config = dict(
    num_hidden_layers=13,
    hidden_size=640,
    num_attention_heads=5,
    vocab_size=16384,
    hidden_act='swiglu',
    attn_scale=0.125,
    bias='none',
    init_std_qkv=0.0165,
    learning_rate=0.0162,
    lr_mult_qkv=0.4,
    schedule='wsd',
    decay_fraction=0.265,
    final_lr_fraction=0.0,
    dataset='wikipedia_en',
)
MLP neurons of a small language model. Each row is named by its layer, matrix (down: output weights) and neuron, and shows model dimensions 176-303. Each number is 128 + 24 x the weight over its row's rms, rounded and kept within 0 to 255. Numbers have three digits each. A neuron's up and down rows have the sign that makes its largest values positive.
Before each neuron's rows, "fires before" lists the tokens most often just after its 100 highest values on Wikipedia text that the model never trained on.

fires before: " ", ","
L8.down636:165172140116114154091102138101108117131122106142129174153157136098098150121156131124101124129114117116131154099148138104121090144106114124116108138080142109093174090145153110095107095103138150142143102123118143098093096154117155108146115133143134114124151146142114144091152128121118114137139095117142157136105117106154116127141155123124127141094113110131139098132124104152087100098158

fires before: " ", " of"
L9.down950:104134140137158131128126130129125144118116158122096144125168138137106094144110129116112138140095133152121179123109098120144084113131139133094094145128122129148089115160138129141171159139207116131127131105125139142161122141159105102103125130115102111128127159130177045083154091118106124143126186125142136128099128147095099166141189145119120164089177112139125128118129131153117134105173

fires before: ".", " in", ",", "8"
L7.down1033:125116149073101128125121143120121123108088106180138102122143122132092130103161138103121078163084130092131115126149141143120168131110134095163140143154131123164123145122080084136111109108103136119073149107173114116118129095133140116135144093125106105157168114126173139089142122107104128111146138119100110104124137141173136181151131150077102131149108156108134119138149113080100120172085

fires before: " |", ")", ".", "%", " (", " "
L5.down368:149132174130111144137172160108132137123094193140162127164175149180137167127158138147122110143076130128124072104129141117139137137129127099141133113152159121165134142156112128128124123138125108079134142132122185101098140167150168108083131139090105158180126138088136118127113127122095144124115146135131081140129108117176127125132148165177111129142102125126142126151111137129076121180156

fires before: ",", ".", ".\n\n", " and", " when"
L10.down1011:096166142145130136130149081153152083127131158110122116125124161134122127135081122102117133120105151105087171086120110105104106111132109103154129135135142100058152139163087127123112116120123142134110136136140166143151138169117143093143096115137134109146156096125118125120152164133101152144140134115135144108087134110098142122171145119151089120098154155167143119147179159142106123119115

fires before: " ", " in", " and", "==\n", " of", " to"
L5.down896:144139104147130121069119131142103131092110131114137134106102153117133112131181123101125094095175106109097119140117134100115126086155085110112077133148124156149115160116106124141155157140157113115182117132109126137164127114160129107171124102103162078124120138130142111166106142162144144118169153104139114132112160147149154137112176138155118159116082148128097144097138144126099124093113

fires before: ".", " to", " m", " cm", " |\n", ","
L10.down1227:117144164117097109108127146132123144135140117113157144144123140106132150129111121123108143156101157142105113102177118134134117158076076123134112097128118136097147149128122146131115126118164146087107138085141178115098124125134121127133129110144157187120126138103118135169144162118157127206150101140086143147197121076152141152109100116159157131119156104094148127134097094103128113071110

fires before: "0", "7", "9", "3", "2", "1"
L10.down1132:143094107106134161122120113147102144183097156084114115110099118109113097080121110114121102129124089123087141107109158109126130173134131107100118143150146177145095167142143126156102130144106134127145147120153114136116110126138142105146104133156104165132113157123108109106129134099098114131167143152106152118172142105121121069145131121148107108120064095142108142077126145129120151164149

fires before: " |", ".", " m", ")"
L7.down585:140103110111130145142126113113111107084119160121135133136147155119117132109132118147160157121155166094113116114124156100116113110148126071123082099125139121100143134096120182140124130093103131172121145139097131165153133127063148113152170060157093082122147100130131105134097147163119137111177161145107088126116126118136173101105088075116141145151159104128132155128119124135129116120123

fires before: " ", ":"
L8.down942:115142124110181098128117153122131099113148127090132094143157151131136156127149118117117176145139131091099104094147175172138154108120141117146115142125116130153148147137125104125127133143109135153127108167131081101126135120120132120139096154114121079171133137151111117112121143175126102121083110077111137134116065113141148111104123130123132111161142126172160149103161136123090070128137

fires before: " |", ",", " (", "\n"
L5.down1017:164126101138133125126131105124143115116165147083130151126116152078077140171124157157123123119168139143125143154133160141104158163139088092083125131157110143096110111114135120105136132141125070124115108121104141116125129143129135132138132126134081131138134187130120096086120094181150087172177133151110102135161124135113135161120134161187113134116131146145117145146125115130146111148124

fires before: " ", "19", "ascar"
L10.down472:109118110132125134149134149123155147146123144088144108104148083128074098144142134142095159123098140132142112105128157130146140124086130140153122081133153105113103134131132111137143127114102144152189172113110142141153167126138130161111133137111154136165137140152127195118117126172109123178110092123126117124099153108118139135113141156100156130111120135104119142152149127129122128089121

fires before: " |\n", " of", " |", " were", " from", " had"
L3.down845:106068107180196135135158110120138165128115162139156098091106159121097128136125085135122079123149097120102134107148134102161144132134149104154097142129147104111152149074140129115119109127126120131115095136082150131087129111126141139085127134124132081146150119087127107132133155143106154125151122136146118158132177095143172144126114093169146134127119112127140117128126116143115119099092

fires before: " ", " Tamil", " Telugu", " K"
L7.down1039:104111156153119105133157096112122131102127126115113138136145139109107146135111112140141100116124128130108130139151129141150106108107138117131165135152169110105161137180132085117146110164134107116099114145148149094137118148143108121148150128142120151107118148108128169100147150114121139091091131125134156095165133126175176152115148087124133114107117125166104109137138113148151145138109

fires before: "|", "==", "In", " ", "===", "."
L10.down227:167139084105145154135136119126075123111149127112107143104131127138122140156124137102126137119137170084147099142148092150114096133161102155133096112115140104144144103150120124155147108098117125137142100139132139114110117133114139107142153168112106094176158141172121125136106130102101139112149125116143143123112088099133109084085159125183069154128114129128168079094145143167112137127125

fires before: " of", " |", " ==\n", ","
L9.down5:110120105115109115175114091164118105122135116147142191091133075127139151141133142147148086099140140104122131151084177127159113102132105124137174141119099147119131114106117114136121124152131127113138148130144147106160112144117131139174099152077165118148122108123102139105059121120132093130189186143135127166129133093155148098188100145170134138138136105162080126104166111104093131126121

fires before: " |", "–", ".", " |\n"
L10.down570:115159155127113135183153111132113130110144107119172142073165144143115141097152119162098061120128118103103111132098161140086115141193100092098147119087130133163164104105117130123109146141104135115147138106120103133157125113139143080139116070152146134106114104147136152085088085145090104127153147129149091104131104087158101095149187129112099080113116144151126165115162159116147098145108

fires before: " ", "),", ",", ")", " (", " |"
L7.down703:148147162108164138148083146129135154136124118123115079138131121099135139152104134119142140073141120144120157137102102142171140094111148113121154107133114143132132152140136082105177099168150142153111123130124159121134115137125129148150118132132093091128132127102127137154132119126162101132120091125169117092131109107118172122129090134113136133133118152125140148093159113147162157146075

fires before: ",", ".", " and", " (", " in", " |"
L5.down652:139130153139127166124094089135088093122169118141151138088101146109104116085129108104143131105119111119109098184142099137106112087131067148134130150120114095139160167152165115135115153097178134154171128118148122169130148131129107172126092120132127163095129162128122100090156151126102144154158120143129141128138084145083108121132099117116101106145125166102070113104122131094105105159123

fires before: " |", " "
L10.down182:130183103082115124102121125140112146167169144132121131129118140116122101156157116102090086112127136124118111110169082143170115177162173126116082129162150124112130087152156148133127109159144097116169121101107102136115139145116179139126157097155124155136144119096121130135120132148146132146135138138148145112113118131112107172150163126093141129131106086146162096106124161104111167145127

fires before: "==\n", " ==\n", " in", "===\n\n", "==\n\n", " life"
L3.down422:100124132136138174136129146139119109116126121125065092109102099141098092124110150127122098148146137126097114166138115101102145101109109106122125138085151119151104116105101123131168112103094117140158121163129131171079120117157134132097108120136141122127118138129123184166127198115140155109122158133132118141102137105091158132125151156130137127118081147131132086112108154133160097150135

fires before: " ", "2"
L9.down576:145097143185153095148111138088121137119146161110083126117144125110149062116116106115149163131094100120123147165113150114120151163131144152130095117124121102127183103123167083137144162182115153144088125085134097101149116127126117123141161159124103141115101141131115122118100150119131109111106149121142112142122139128139142147097176121113151106145129112135119139104148112119147129174119

fires before: ".", " |", ":"
L9.down283:099138144142155138134097094103123110123152109128126132114139131115091168125131137132150084111138136100132110126134167123117134147096160145106139140114101095132108082103152124154119113111149115112098102150153147116167094106115146117147125138169131125174110145107118138132164129142163167100155142149135124128090184126153131157129093099126122137132113146144165131123101111089143093144093

fires before: ")", "%", " (", "7", " |"
L9.down935:094070083115136096131077112097108124098117157134137173085116126143147112131122080155152090142173134134146187098139100150126125100121151143116099115166102126112155137098102202110139093144120103144132157131111147100142155135108112137125095113099132142100108151115144140129139134134138167121114117119128091168116137102113154124135125127170111152127124126112123103146095145119108122146111

fires before: " ", " −"
L5.down219:140137142127137130071132084125140105143129160123137148149140124117125148147162138154100109139121126116141145124157106144145138117109173099103105158107134114116133105115135158175102088120144127136148133099166154115127111117089149131097079130135124130121144104150128175117091133137110119157158133151148075184104084119136141092130129133174109085098126139122096109074112139141091164107165

fires before: " |", " ", "\n", " |\n", " |\n\n"
L9.down903:165118125069164126102118141117106141122166125094132128094148147158139134122120129098160146143136155101158135133149101159138149139107099124109130127111142141178098133082123157170104132103098156155178113121114131106093114114160176119107163109111116118146087144149088163152110108138121097144159092097121128096110127124116115142128122119147137147141110161097129070108145116115117074130109

fires before: "9", "3", "7", "1", "0"
L5.down492:148149119133096065122155161074140122156134165141133158143124127133132123149126124131153136135104111089113130086112098145148136163160102075136159150199097191104105099159087112115151142159106129134099160114146154147114117175118071131121139137136131111121060119127158146108146102086115175165135128145113134104094131169144073147132097113107113106171127119106144146107138110168141108126164

fires before: ".", ")", " |"
L5.down126:186158159118117111142083094132106145101125127128140131092069141143142118154115096126126108110103132117178113110153134081126151116117106094150156142146109127148082157124084118157108146142117099153116082129131140128109105121162140128089132154176107146078097133098171119104138092137136142159122101134120157132128109127132139094152129068127103108089064099141131130146115132179144111104147

fires before: " of", " was", ",", " for", " to", " density"
L3.down759:135158119087131109116117095133121124109156120157131083143138161144148104161085108117179121138150123090174119152085122162123110132133107104201163128149100140164082122116169126177136122096141113136103155107107089114126105103132066087121128145118121108142126132147082096087139157085098128127148153123119126122118155158120140164143140146145152120130086148119126136149137116143139142148117

fires before: " ", ",", "."
L5.down567:130144137157158116130132139105106133117148144118101117164117101113108080127138126111113112100135128163110090082158143093148118112109119136157123094093118090099124162126107117129154142132132111121111143100119152133151134156129114101149150113115161123185165155133142159106122094094164156072144121121133160067135110173140111116141132164154108169141154141072128131153152110123160130107075

fires before: " ", " in", " on"
L5.down664:110121144154186167154123149090123104147123118119124120103127147127116094131132107114123101138097123150147137107114106131101090082121126156123117163072152111132131123162154112086148165099129108171100140156125080120146139160150103154103127128197133107137097147134128145116152106110150116136141124110116101133114123107160103178112111158103120139125093124125118144138122110142114123111134

fires before: " |", "–", ",", ":", " (", ")\n"
L5.down1243:138168126157110083156122151100149129114131109112133108122109148093169132123131134161159114161141121081120135146135120097174146130158127137111122109138144147115146125127155118124176084141158105129141127115090118164093123146135122124115178067145148159145112125139158148126106128147102098140108135116118098117118132078158164115129172112078096104089110134147153102082124140129116138154135

fires before: "20", "==", "\n", " |\n", "=", "==="
L8.down1210:166122140124093084110093143116087101132104145121117128101120154121137137142109113110156128102128132147145105121130135118138127090122114137150105103090134146090118116125127142112132122098110055140108140186069121102140146118143129097109151144095107130128104124149123150094146118111103157121120112114130125138098172103142097117095136101116109134139160119136166111101105142116087119145130

fires before: " ", "00", " were", "′", "″E"
L3.down52:160086121100114105146135100170185119148105097144116141095174112138141105103140090110154174135100120134105171177120163135094108169118114132151161164145149124145150134118084147144115144120125179110109104097124079117139147126121103133147113090149118118144172154099109125103108140160172133126126120121141140136097179194113151100078125132128120149152169105142166112092096143118061138121139

fires before: " ", " Capital", " W"
L5.down848:106090103122122101065118157121148103144093093094130063155055131100118118093121107144100120088139136111126139106122102158128154152135115126121134152125171177115130110099136120161144137094189170129143136105083139109126090124131124098076109105127117137108120131143127143120121155135157166147163114127116166118153161150154134128110171144107142086129137140169114158150143099128112120143113

fires before: " |", ";", ".", "\n"
L5.down1196:129096133143130115173168142137155122097158155149106139136158141132118134133137162160160162102140148142081108131101106122142146143188146115110167106087137066127144128095157145106127112111107133128154116142165142152098135142127109172111109142119096116137102111099150116113144165148202156091138127130132107177132177133098134128115170125153121173146135150129158152131160122162148139147123

fires before: "3", "4", "5", "8", "7"
L8.down287:118084127139154123146124143115146126146129111142145091116092144125127144138126101115129144091152104130146107102117113139073103133120102104141107136139142121149074124171140172111146132127139149108154101129123135141119118104161163108137134114144119169153112143155098104122135085112105168095123135115123119093093157140114138127149156089132136094092128108111120093126104087154156122120094

fires before: "0", "1", "2", "–"
L8.down384:176094117103121150138110110154102092117138110119126120127139166164162104089108111128108092160181170135169113167148120137155144144110098143104097151134120110119179110129140147189155116139096097144161104135139153153084155161056111124088115101080132140131131154160141111076147134143129104143162132080109124104071140129109105133164145163123132121118144119135108152120111111102121118152163

fires before: " ", "4", "us", "le"
L8.down1061:161090153097103128105113144159173130109123148119134126108086161103149117117094141109097086082108117132115139127130126158158170112104119122146123117148123156095103110154130085127096163140146127116119173156131140152166109115133131117152138120202111136128115125142116114112149136121113145106088170128123147177110152119148173121139135107180167112123151117106106175114135114136125123135116

fires before: "0", "1", "8", "2", "4", "6"
L9.down1188:153135124154159085127086150109112147151085155199148132126117140063163127117138148158128097127156107099134115126180083155128148151114146093112150131128132114114145184103156131142153122130127142142117144122099126128122107134139157145126106120131129180077148155123143130109169149138165150158161094144112128154102096106153140125168138107090143143148114092093141184123152071139140104140116

fires before: " |", " |\n", "(s"
L8.down1016:153107108178131114105161106160115109133135100099149141145095133138130123107157127100114142146147151105121136146178123135138134173080082144121130153101115160111126104146078144111147148141112117118086132131136143084154156151155127128140146123139122143153144138116109111127203157172135113093102095126133103129166141131125131116078144105099129161158143112121102124133146118154148151149124

fires before: " "
L7.down389:121119100120112129146121114108116144138156180145141128149150125119106162133149141147115111111121115102112102058097154087101102139119140147168111150122103117113120161155104117132102156171125131136150152123126135180132179105167096119192139052151112118128158133110174137126116087192123154159130101095119136119176122142112083100160157105113122087157140129142105089118148160105165070150117

fires before: " |", "\n", ",", " ("
L5.down722:181156151124114098126130082122127120146163159137051195123134129120148134124127115124136096134095120090084114187125129136111152142133135143172160141117096090103114166130176061167122109183127139144138137130123154160127137136115122109138165138121144180118081096162110130133130122149112135153137121163109134123126132156144120149142141084125127147127089167122108096089121151094140104121129

fires before: " "
L9.down1229:127163138125089129099118134138116132103101104150160115124097153092137117135133141129151127112145129131143126145151107162104112144103142074089146110125124152130141137097168164162132150137135167094134139161139126119134097107161130134107149131120132136155150116098135161155154141154158166139105166139081132145151150148155137149085119129144151086134178141143175123108146119106067141091113

fires before: ",", ".", "\n", " –", ":", " |\n\n"
L7.down688:163118095152159086088151120123110128098148132151122169123153123144094108144101128144101093098133103154100134144152109123167155164107155136089161149128110157149096154110162094156118138145145155153123121134121121121103135179120138103104107075123094158134146124152128146120170144139152075140112121128147149118108120152118096093135081122128109164073139100113146113128100194112184146151158

fires before: "-", "″E", "°", "′"
L3.down335:123109171145125157111106110143104134110152136142113133147135169126128112167135066089152148129110132119146118128132087119127138143148124133132158094124159136165098144113154110126116160100116110123097098114089109154140140105122131122125168117129120120118136120088070131177111129133102222083170127142108143082125118117134080166163139124182139119156162144130151154099125147070131093087162

fires before: "==\n", " ==\n", "==\n\n", " and", " ==\n\n", " career"
L3.down581:147126104127146151122117124107101096141135152116194168095125088137122088132128168159138108120137124131157133116109143161146113123142137124113187119083128168110145131176113148082086090101120133137123129061117078088109138174108124120088129120142125139143116121098151115136097141111140110122065115134139131146102160110134116124134123118110139132120084131148098113113118161135102134141106

fires before: " ", " |", ";"
L8.down1231:120117151133152140129095151117091090130117133122172106138115112144163101114153112105103072151143119133140124131110116106154129116145098142095116117141118145140136134165134151136134141142097127171120112152111121181114121177152133120163146142170118115109100139090133132157113111138131133074125139128156146121110146132089151152142124154075141117166143159113161089142116119075100106158141

fires before: "\n", " and", ",", " (", " in"
L9.down1009:118158168138144126159146110111142142087114139117143170126112108144118096139145123086133099086105119091165103119130134165132097141124110124160128098155120120134116074103143121146081111133136107124075138160112115122140138106116152106135143132143122134157119142128124104121109094116086155119132162117119135133107122139125190127152094110069113181126095079130108170150106106129121122116112

fires before: ".", "6", "9", "5", "0"
L8.down502:103166129143109136122135102137152109138137094101148131125132122115099099118118111124148094117124130165091097138164136101160147085110089115119137143093107116167132137126100128089128126145144124142121177125172142135116085085108159115140147133127168137133146093100158169137149145119124101130189150127110141090144068113116156116145136127142093141152077106134101130120151119093110099150087

fires before: " |", "–", ".", "-", ",", ":"
L5.down1002:178106134164129122131117160129173126135117143132118126131108133139159164113099138137107129129093129129152144137109127106139177110113076164155095148141113120111161129150160098114086167107152097139133110140109151119106134147188139131132128117150145126133142134129140080126123069125132154122117111136117150110166138125120133119078121090151090141120111148110118134076159098151137143117160

fires before: " ", ","
L8.down467:167138095117118119134135072141116121161116163147120109119127103132100123134103164143169121122083134116118143130140125097157112143090123113108133185163096136167132110138159095111080131110138160135105155107175121110124131135111094123094108153125175150148122122147115135127127125105162118101116136130124166111086129123136120135093151138136137134133135141154095098138150135120141102125151

fires before: " |", "1"
L10.down873:118146129133142097135131076145138126146148129138114104118101122140132106131109178136103150168140161110114154125208150136122132112182116139132138108142110125127152115152094141134137154158188111112124128135095147143151124113152113120095138109116117130145109110142112121133164117149123189146126164167139148125120159148158131146129125098120110155125131147145167161121095160126198092135104

fires before: " of", " in", " to", " for"
L8.down564:114142094110138129120135123150129105118088080122144145147156127149141141157150122130122149127100111159106106138103067143129123156150166089138112112139141143114157130133142143158156173152136176098136157109115120135149119134116147124118078113124076111129132127119127160157113132126105155148121105147153140146164134110128115133135125140195110101154098148187091146176144108128134054168133

fires before: " ", " |", " of"
L10.down748:145137144133140133094148161149147141149165113097133110126143121130090132119135113098150136126121114109163110150169118086142108105135157108141112195113073096122143155133131115103087137134151117137154120142166163133115154142139144109086149100096155123141140163113139146130132109091125092179116117146141130104153143141122105116144134110158120123085121156074135144141111148142141132131137

fires before: ",", ".", ".\n\n", "19"
L7.down664:176147127138157154142145112108151098129156145089111157172104151135136122131131111147112075136143127154100156112120094126130156149122143174115120133101116122100104088150142088096089093168150159125147119150107152137101071123153120115119182117114159115140138149152098140129115112150136124166078159148097116086138132135080140135185128091154122105134107123141180163142132129161139108162065

fires before: " of", " ==\n", "==\n", " and"
L7.down231:142130144121148159140110135133149103086144104138146084127148164144109165148120130134130124135117177172140088153113183131182121140147153174122190130118125145144155144105118122123135141123073123159116131120099110123159147124136151111103126056135098141113185104117144143105134129103187133088166139109155144133104155112133105143123113130070102134103106128083131171105153121106138151139085

fires before: " ", " of"
L9.down1203:161125171161108132149144165147146138144161137100103139134132090138178093098113094110149125119113093104125180165131133098127165150113137163080106131133111124149145116123121131127084109110127118113124103168128122139155107172096132167145153140092169114081080139156090122155125138148156164113117130148136125139105129098118129151116117125156108152128135125134116154131132114105139142163149

fires before: " |", "/s"
L10.down1186:178090129070111130158139124100120160145120092106101138130153153127123122093110129130175124138163145107129121090109158097137135144108099150133117094112092141130106141125115130140121098095147131101138133120117112098128152115122147146133113133148139100128134107120113128101121116149097160153147112124146129162105079118122161138117115154149105137151127116110121095124103169135168139126117

fires before: " ", " Final"
L5.down1084:131079134158132113119171139136118171082106102099165110143146135126129149083142100097136135137114099122146091106118166158095124160104113115127086115095082098098102139157101109093127161109132093117096113173152109138146150076175146149161136106106153136082149163120159139126124109149126171106112107125105148135149155168177153099135144086130143111146155139141167123111187134112122099141117

fires before: " |", " |\n", "N"
L10.down504:119123128140125152102127123121087134150098102101048118110113127106108139123159135142116115115102111186116101154120146094124117126149130129121114115136104097113166088139167150152139162098124129152136114141139147096108162085138127134151147128116127158137127087143139148144120107141132139125142074102116104077111170135171160113107124069133138120121130125126137113154174144137126104165112

fires before: ",", " he", " the"
L9.down265:107145121119079145183117131127128134106133167143097111114169135111123158112111147171123124168117111131101145160155113108158115116169101135135134110113187130132091090128132173145104127119135162147117150164106140112111119107124214110104140119123114098091117123144152131141110104149164100155112166128168148156071109147170101136122086136157094122119169118123101126149100099119143126119141

fires before: ".", " |\n", " |", "″N", "″E"
L10.down1187:132147123123137120136178106141133131094103115117127093109122161126127137104119133137121146114109120113148114104158114115140137130137111086120161139119097142148131106085129137140108078168099093127123095193110090121140100160166133125140135124086120125135116159098114104119206078147117165131124132143131139110177166113187117147157177150145117163156117137125103131139096128171139136130112

fires before: " the", " a", " it", " that"
L8.down1069:126152096129153131114144118123140134098127159127099121132147144127056120119095132173144112125124126077111175199119215115106133101126142145192128146080144156090117124122155128160094128156109108085149108138115147151100108133112156171074200140125130094083120123105109146109117085131136148116136114060120125109090135118086108134145171141120128130168131154137119131143108143131109108127141

fires before: " "
L9.down1212:147140088170165098114109158103138131166113156124145111089143105121078170127108110097098152121113151130154154130115173112154139157155123151111160152143148109106116176087139133122134109126110113159133144113098119076130128144147134121120078124134114103080142155146179179141143143131132144136136133131135131145144128129113134108170130140160142126100165147124126116126124128103102161151149

fires before: " of", " from"
L10.down624:093125115088151139104116199161128111109158130139142133177174141115135122137118126148146117163130133137154109118151149122101106120151119108161149159123093122137087091089098093140118136126137093130090132163091116130136122137086172124103156123141133126134132151141153140104098103149134124136135126129149083106162131130109144127139120124149108160154123120117139098131142113136139126114144

fires before: " ", " in", " |", " p", " ("
L5.down514:154089131116115159144111131108112137128120126112119149189104156119101135131171140144102117133136107121154122123141120119106117088137152171108104125149143124107131133157122109148121125138156126147134116108153157118155126135141118140137142143126117125138121112121108102097109154148097146137122127112100079117136146106127165125124108143135151159124151112151132115172109141150170167127126

fires before: " |", " (", ")"
L5.down286:125144113157157133115120109143128113150113116158109134085101146104154103132142122122144103140123132124104128098133092123113120099174142111097139121145080122148125130113135113098110159150152103154145170169117133131157172142148128090069107147139177106211076140108138143139148141141131122132114126132121152128094126139113133117123130150146117146150122132103107115110147115095101116092139

fires before: " of", " in", " that", " to", ":"
L10.down1192:129154110110144140176084113130140129114152125136178141160111172113147167140129125125127125128106138070077135111147092146175141173138107115125126101086162132144125107138136133137076100118113104139123103103107121160147115120120148145160146121117128124124132120103072128179090114118115179140119115116151139150127139125111138080119139125150118096147158163133096194130124135107081113122142

fires before: " |", "\n", "19", ",", " ("
L10.down35:110116143168122140112138160133118067139149111100104104127097156167155163135142123123098139165158121142124116140155127144089097150155122133129127121131107164112102119168127125116153111110141136137127158199124083108124149117139104104124169131110125131103121134082105143104155155127116144123153119111093132118130188140147097117165087119103137156111138118094176142107116120139136117140156

fires before: " ", " (", " his"
L10.down1070:152099141153117084131172118147116129114163124123125111079126142140114115153118117150132173117105118130123111098104126120129116118129140135127155116162113137102124125089136122101090099127100129113096142094150105099132123135126130140116165149157150124156180164112127119149105191091153101132192165149134103123109125112151137106106171150086127167130156140126102117125158094123102141099133

fires before: " |", " ", " |\n", ","
L5.down47:115106112094129080145124109117106127101145047105138107159130121110097113150140095139118147120130123097143096134117140123140129114078127132121100108135152182130105108142123135131161085160116156110141142117115115155103128126163172137124058150159143110177132123124111153116115131127127128075191156097112120124147091113122162125132124150122095154155165132089153156123103140141141093060100

fires before: " |", "(s", " |\n", ")", " leg"
L7.down707:145111112110133126121094121124111123133129138121137135110118131114144140169109131159128117110144161121069115121220105105121133160135162106092141127171143149093185126126113137129101131151144077118140138151142142150132126119131137118132093146126113115113086096077130112148123107151138101106086182120119104135116130123087139156130144129118093181133141138113158125140159093166158151114084

fires before: " in", " on", " by", "–", " of", " to"
L10.down920:162131141149171101127111122102093091084139084075129137127123135120164158127126107135099094092135093144148144117120132122138140126119130096118099131078106123122130126163128159141084164083142164109145101094169161133139139139151127088139136104115134131127150128134126121144048122113163154108092093125178105119145156196125104110183146107106154123128098146167133124135143106146104179149115

fires before: " of", ")\n", ",", "\n"
L10.down1020:103178158116122127118153141123142113127122095106130154086122146129129141149126123117147108082139053127161128119110109145124107146130109114139160146113148139105131133134133125118153155114114108116131117125083130107099127156091168082124150138134133110134129148168128069136137139154141140131129134126116090153140173150123121121123147122113133152161150142130113121120112088153090109139137

fires before: " ", " the"
L9.down932:135095141100157104138067153112160117142131123101074137101184151147096111120163128156137130123125127110116120150186093129112124112107126118110144092137158138140104086142165125119157157142136111160126177121143138115142106110118098109138102110100152155118115147196096154129144102126151117145107108069144119150101161106158128103145140121155123131148135123113109124173115116081135123117132

fires before: "==\n", " ==\n", " and", "==\n\n", "===\n", "===\n\n"
L3.down891:104107120143177163115133142085152129121156170118095120140138122132119128114102127124127060107100145130116139100124131119117111127133121114107106106104095101134112121156132139136167072072109133132115120124107151172098138087132099087139129137105098197135136136125106104122119111130126115141134145087136129109111099136117169120127125123149088098088159111135151111135184100111112149129115

fires before: "0", " (", "atch"
L8.down489:149160170122120141120158108130162093148139139101120129110118132133149133103147137136134137154130144136101161174146124108127099125095097147142113148117085108147133138111138144152120108093177169160134094088176114124088134089143133116113132151177092149166138158111135155115161130135126161129120055137128130108122084140098114122133121138171121137192098140133152137090143095099136139139126

fires before: " ", " of"
L10.down268:098111139136111089170154121097107118146114113099111127086123132128091127122096116112138131170134142097143103166139095142127126126163129107155120126120173118121160127143123081101124159177180157158112119160126163129094126097139138086101124149145140093192133161099090179087165147115164187130139117150108118141128107160183136102133145143155170147114120142118143136097098123141111157154148

fires before: " in", " on", " at", " to"
L10.down1139:151140116111113121122133118142128110119132102159117175121105144143138134161193090130072133131082097107142133115101106124117139123145118093105120076137170146144117135107136161159144102129124195103131104101148099111136145113132126116122140116134134153096194134167132159184106158097121137141154122155123087163117132197149112151132186149148145120144130130100144112123114140175117128152081